{"d_mlp": 448, "vocab_size": 4096, "rope_fraction": 1.0, "qk_norm": false, "init_std_o": 0.00853, "lr": 0.00636, "grad_clip": 0.5, "warmup_steps": 200, "seq_len": 768}
MLP neurons of a small language model. Each row is named by its layer, matrix (gate and up: input weights) and neuron, and shows model dimensions 16-143. Each number is 128 + 32 x the weight over its row's rms, rounded and kept within 0 to 255. A neuron's up and down rows have the sign that makes its largest values positive.
After each neuron's rows, "fires in" lists the words (lower case) most often at its 100 highest values on Wikipedia text that the model never trained on.

L8.gate54 [131 168 151 127  95 144 124 145  91 165 138 159 126  89 132 147 124 138 134 167 157 154  81 143 140 109 146 151 121 142 139 177 182 120  77 112 117 196 123  73 154  79 199 157  98  68  84  40 120 132 153 159  89 138 141 121 187 118 146 126 153  92 168 135 136  90  86  83 107  62 128 112 152  91 165 184 106  87 124 129 173  99 137 104 161 116 164 102 157 102  96 135 130 124 173 121  98 110 128  63  82  95 155 104 123 139 136 132  87  67  97 145 145 127 117  68 182 122 129 146 118  95  41  81 123 127  99 123]
L8.up54 [129 163  70  85 155 129 147 126 125 107 109  75 140  88 133  97 110 139 106 167 169 140 133  84  92 153  91 143 102  82 133 122 162 126 111 107 103 127 123 175  83 130 149 141 120 106 145 188 148  96 163 137 119  97 100 179 122 146 155 158  86 132 171 128 141 115  72 147 183 105 163 143 129  89 101 131 158  67 129 115  63  76 143  91 148 145 126 189 135 160 123 153 109  91 155 118 175 139 143 123 109 177 151 139  56 138 130 143  67 140 102 141 140 155  96 117 140 118  71 136 159 164 133 112  98  79  76 176]
fires in: "was", "is", "became"

L3.gate371 [151 132 117  91 164 120 124 100 117  80 189  73  20 171  87  75 187 162 152 110 122 159  90 160 129 131 142 114 126 124  54 140 201 126  99 111 138 160 115 136 202 140  88 167 164 108 146 120  71 108 112 121 101 116  85 146 184 146 141 119 185 174 136 131 158 173 133 153 116 148 113  81 117 133 139  86 136  83 135 138 126 127 113 139 128 171 106  92 107  91  94  83 109  88 144  94 144 130  85 127 123  89 135 157 158 175 100  97  89 119 109 130 104  91 166  98 151 113 166 179  93 106 116 143 135 144 151 131]
L3.up371 [128 110 148 118  99 107 104 152  99 139 138 166 157 115 111 122 145 117 179 123  75 169  90 124 114 137 125  92  71 110 129  85 129 151 125 168 135 223 138 151 111 125 127 126 163  82 108 119 104 148 108  78 107 138 147 189 120 132  72 174 114 132 115 129  89  85 121 115  97 160 156 133  61 192 124  98 156  89  87 137 168 165 114  77 135 144 133 127 145  85 109  77  90 184 165 108 129 111 102  51  95 127 190 149  97 149 173 117 164 114 167 105  84  67 144  82  90 114 193 111 120 105 120 164 114 127 129 113]
fires in: "not", "on", "t", "and", "also", "yakima"

L8.gate399 [157 156 121  96  92 201 100  92 179 131 172 147 125  79 142 145 167 100 117 165 117 137 164 128  66 127  91 122  59 106  69 119 171 152  91 143 105 142 125 124 160 112 125 116 110 153 185 164 162 117 127 126 153 147 109  95  59 105  77  94 122  91 137 113  99 117 135 128 117 150 141 147 140 132 140  71 136 105 115 177 116 137 158 128  62 109  71 154 134 117 140 129 145 186  77 147 121  94 104 170 114  58 122 129 108 141 111 149  53 145 110  97 134 156 181 204 127 121 101 152 128 100 150 239 151  96 133 133]
L8.up399 [188  83 166 120 103 168 139 110 139 165 131  95 104 100 123 102 151 192 161 115 128 159 145 136  94 121 108  68 151 128 172 120 124 136 120 105 176 133  95 115 155 116  98  66  94 112 146 163  94 125 179 135 168 154 146 114  73 152 197 188 155 183 159 136 167 157 149  57 154 139 159  85 125 115 101 117  61  88 120 183  96 156 168 136  78 136 149  81 121 147 157 153 167 228 104 133 183  87 114 181 101  96 131 130 135 166 149 124 133  62 145 150 107  93 133 160  84 138 103  97 104 128 149 129 139 103 132 160]
fires in: "until", "that", "when", "where", "since"

L3.gate363 [138 167 125 138 151 133 146 104 193 144 166 118 132 127  90 175 118 108 113  62 180 137 103  69 141 152 209 180  90  76 137 111 132 138 126 102 103 139 180 117  96 122 170 205 184 102 124 143 114 153 119 131 126 146  93  89 111 157 108 159  98 182  91 114 161 135 174 122  84  87 188 188 148 125 136 153 150 112 116 156 130 138 111 169 127 207  88 103 110  98  83  92 129 118 173 175  96  95 143 175 126 142 160 133 164 119 136 136 162  84 172 124 147 110 126 121 168 140 187 118  74 148  96  97 157 122  95 169]
L3.up363 [150 115 106 146 138 164 133 137 134 112 120  97  88 194 124 173 110 156 127  68 122  99 116 126 176 111 173 149 171 114 138 149 158 103 156 139  68 155 116  72 143 166 112 196 124  80  92 116  91 191 113 138 193 130 113  88 173 151 128  92 158 141 141  91 182 122  58  88 152 150 146 133 155  97 150 171 131  71 118 120  82 104  96 133 111 145 111 110 120 182  97 117 155 164 123 151 140 134 147 123 118 104 172  59 161 178 113 150 129 150 176  89 137 109 143 148 205 131 155 129 149 151 111 119 123 120 133 138]
fires in: "a", "career", "aug"

L8.gate264 [169 152 122 117  56 144  92 148 154 113 195 121 135 132 173 121 156 140 131 146 126 136 109 123 176 124 175 101 143 152 106  87 148 174 136 209  93 101 118 178 118 120 126  38  83 144  87 114 175 191 151 105 152 149 146 100 156 104 135 112 139 117 165  90 106  39 176 106 133 119  96 119 139 119 139 125 112  81 124  90 153 120 117 148  82 156 164 190 179 115  93 132 114 131 150 113 120 134 120 154 122 107 109 103 118 116 157 106 107 123  99 124 129 108 204 117  67 173  79 145 124  85 122  89  84 104 121 219]
L8.up264 [113 181 128  88 114 102  53 114 125 102 153  63 123 144 111 146 128  75 129 132 127  69 137 116 145  50 164 131  91  66 132 158 145 138 140 128 143 153  92 110 140  96 177 124 132 128 110  86 156  83 150 135  79 128 125 126 133  77  98  99 142 193 120  90 132 129  57 142 140 111 112 104 136 157 136 125 134  96 155 129 120 120 129 168 154 201 141  84 126 169  91 138 159 115 134 132 130 169 166 107 138 127 125 190 193 178 161 110  35 139 101 116  61  68 128 118 106 153 120 119 125 115 165 111 118 101  72 182]
fires in: "was", "were"

L5.gate206 [111 104 118 123  93 145 214 160 142 161 103 154 142 119 117 134 200 144 184 140  74  88 119 158 144 183 195 140  89 167 130 127 201  76  78 146  88 109 120 138 136  96 190  85 122 166 102 124 130 107  89 139 119 127 134 124  46 136  74  90 121 140 171 173 104 160 114  92 146 140 158 118 143 150 173 144 128 146 110 153 121  89 169 120 132 152 135 121  95 181 124 102  82 152 107 205  92 128 127 116 147 102 110 126 162  49 106 103 154 137 154 116 155  96 142 134 139 165 225 165 110 177 133 117 142 145 195 145]
L5.up206 [ 73 133 150 123  97 153 125 147 138 147 121 196 142 125 137 219 118 150 131 152 166 147 125 121 103 184 183 143  67 110 152 100 158 138 164 129 129 210 212 110 131  87 114 153 138 188 114 148 117 150 112 123 102 133 147 127 109 160 175 145  99 116 179 130  89 124 107 166  91 174  71  94 105 118 130 120  93 132 123 103 137 176  94 108 114 131 126  79 195 135 108 117 125 155 161 117  65 123 138 135 168 115 118 134 150 162 194 146 129 142  73 100 131  94 137 145  98  92 113 136 143 152  90 161  91  95 125  57]
fires in: "for", "between", "on", "of"

L5.gate30 [175 114 108 149 130 151 163  80 178 161  79 107 112 130 153 143 108 154 228  99 110 130  54 117 124 143 193  97 124 164  91 102  73  74 130 107 115 165 118 161 139 221 112 159 131 158 141 102 133 119  68  99 104  86  94 115 143 119 119  77  97  68 139  97 132 125  82 133 135 132 142 119 108 118 100 108 135 119 112 139 101 124 147  76 144  84 121 210 105 144 173  63 103 157 124 136  77 151 169 131 134 148 128 149 139 163 155 194 100 150 128  99 168 102 180  86 152  76 120 168  87 115 153  61 141 184 107 113]
L5.up30 [146 179 168 135 121  84 159  78 110 138 142 181 109 111 112 166 108 108 171 148 142 103 162 159 136 150 138 152  60 117 118 140 153  96  77 101 142 133 133 172 112 187 176 117 186 116 153 147  99 193 131 129 163 157 119 156 107 120 137 165 100 139 114 127 138 131 153 108 132 142 158  95 126 145 123 130 164 166  72  51 117 137 150 162 115 122 139 125 113 114 126 181 129  94 107 131 117 142 163 108 116  82  80 100  97 114 163 198 180 133  96 158 191 131 159 150 113 134  70 148 231 166 171 121 102 132  85 108]
fires in: "for", "of", "provide", "on"

L8.gate182 [121 175 133 113 168 171  65 158 130 118  90 180 107 157 139 129 192  89 157 165  83 125 160 135 146 115 200 133 111 119 128 134  87  77 110 175 112 126 104 101 114 156  69 124 137  47 103 121 147 172  95 146 115  91 107 140 141 143  84  76  92 114 111 102  96 101  90 144 139 165 139  90 121 135 197 140 111 135 125 137 102 119 144 129 112 100 136  98 162 137 106 135 104 190 118  72 150 137 139 103 101 170 123 146 146  93  62  92  92 139 205 122  98 106 142 129 129 101 101 121 158  54 139 101 119 116 116 160]
L8.up182 [114 180  79 105 101  82  91 139 109 115 150 129 150 163 111 169 157 138 178 135 133 113 114 110  98 101  94 150 101 106 104 139 134 145 147 143 161 131 112 162 129 108 121 150 138  85 103 136  89 122 175 175 129 100  91 169 181 119  94 176 106  79  90 155 139 141 105 120 245 118 135 111 119 177 150 153 113 112  99 143 108 113 128 122 104 178 105 121 122 190  98 170 141 119 117 111  73  85  96  78 103 195 158 156  91 182 103  74 150  73  66 144 140 159 154 162 122 126 120 123 129  84  77 229 114 111 119 105]
fires in: "have", "has", "and", "specific", "also"

L3.gate348 [154  96  89 101 170 103 167 152  69 114 124 154 110 114 127 154 153 111 117  51 120 119 109 117 134 146 110 121 143 140 114 155 190  69 104  94 155 119 177  98 131  91  99 149 150 108 160 146 116  97 156 150 130  96 164 186 178 123 132 147 143 153 140 169 149 118  77 184 180 151 116 164 165  98 106 152 139 126 113 202 202 106 143  84 142 104 126 192 142 154 172  76 142  83  92  73 124 102 115  89 107 110  96 141 138  85  66  82 105 136  92  56 173  83 118 124 134  86 141 137 126 132 130 143  77 135 174  98]
L3.up348 [140 141 123 110  92 152  91 161 146 177 190 162 192 132 144 188 162 154 156 112 168 113 103 107 145 118 163 137 146  96 142 199 178 151 177 164 150 133 118 102 104 115 104 115 128 169 149 129 138  66  81 118 116 106  45 101 133 136 123 142 111 109  83  99 146 110 160 154  90 115 152 132  92 168 148  82  82 129 121 107  93 165 144 179 112 162 146 127  82 127 151 115 167 156 111 115 112 125 105  89  84 108 144 171 158 105 109 100 110 145 141 138 125 136  87 107 114 110 116 160 129  38 142 118  92 166 204 149]
fires in: "other", "original", "old", "former", "small", "previous"

L3.gate159 [136 125 166 187  79 151  81 166  95 188 116 179 129 101 122 192 130 105 178 137 106 112 166 154 167 134 141  92 163 151 168 127 163  77 144 119 105 153 125 113 105 165  64 166 139 115 125 177 153  73  96 145 126  81 150  84 133  87 113 146 183 156 108 181 146 114 127 142 139  62 135 102 133 138 146 115 112 197 127 108 142 183 111 155 195 149  80 124 165  59 119 162 167 159 152 108 187 105 132 142 114 107 164 146 163 156 127 167 168 119 126 127  64 150  72 137 131 188 100 197 123 160 122 129 133 121 123 143]
L3.up159 [148 143 126 114 115 134 145  84 159 148 174 108 208 161 183 136 143  99 127 122  85 141 129 156 111 135 160 121 112 201 142 147  73 139 125 122 143  99  88 116 140 140 125 110 127 150 150 160 126 148 165 100 129 107 148 137 130 121 101 123 122  62 160 147 166 144 149 142  79 146 152 201  87  57  72  87 100 113 100 167 179 145 106 114  75 170  47 133 167 152  80 126 119  93 130 143 182 167 189 137 180 113 127 123 116 121 148 137 170 198 113 126 153  66 143 100  91 134 131  54 131 118 127 162 172 111 155 116]
fires in: "states", "he"

L3.gate233 [171 169  88 123 119 131 167  60 178 132 125 219 162 206 193 149 113  72 137 127 109  78 171 119 149 114 143 159 153 162 169  95 109 122 134 117  83 157 102  87 118 135 132 116  90 140  92 171 133 173 117 118 168 133 113  79  65 134 188 117 136 190 114 175 124 142 209 136  89 132  93  96 133 153 172 110 134 143 156 148 150 138 162 180 115 132 130 126 144 147 154 107 171 135 114 177 181 166 152 121 144  80 166 141 110 131 215  99 143 114 106 115 150 124 160 121 135 109 105 129 161 142 152 168 105 129 129 153]
L3.up233 [156 151 120 157  97 154 175 109 182 124 135 180 162 179 149 117 109  76 120  83 192  82  98 130 135 150 108 119  97 172 174  84 136  72 144  95  40 107 123 103  89  92 143 139 140 112 101 112 108 151 146  93 190 102  94 121  95 192  94 102 139 204 116 140 134 139 235 158 121 145 105 106 114 111 102 127 117 137  54 180 145 159 193 145 161  89 107 110 133 118  98 134 151 118  97 138 126 110 153 140 140  87 135 118 175 142 168 130 117 122 142 161 180 195 214 157 124 142  89 121 154 127 144 139 101 161  72 146]
fires in: "he", "heart", "73"

L5.gate229 [148 130 134  89  91 147 139 135 166 162 100 121 128 118 153 145 140 188  71 118 162 199 152 132 116 127 178 128 119 136 111 111 141 175 107 146 148 149 102 117 101 160 114 106 166  97 106 112 134 108 137 142 128 151 120 110 123 135 175 143 186 128  83 132 151 105 153 127 182 180 142 151 106 168  76 168  67  56 111 160  89 193 137 189 122 135 149 147 160  82 117 117 133 119 154 143  83 168 130  87 147 118  51 147 126 159 107 140 143 105 161  85 175 163 141 161 108 150  73  70 158 129 155 212 108  87 137 127]
L5.up229 [117 164  92 100 168 160 103 144 145 126 138 134 151 130 173 110 185 177 185 115 167 186 117 119 153 141 171  78  49 108 137 126 111 122  98 148 139  44 136 156 138 152 110 136 135 137 134 137  87 112 201 158 162 143 143 118 118 154 139 149 163 134 175 154  58 149  96 113 124 149 100 139 109 170 114 173 144 132  91  89 135 158 149 150 142 129 112 123 113 153  94 157 155 241 135 149 172 106 163 149 101  99  66 142  81 141 135 188 111 116 178 122 130 174 145  95 131 124  96 145  71  99 215 132  77  67 133  84]
fires in: "as", "when", "where", "how"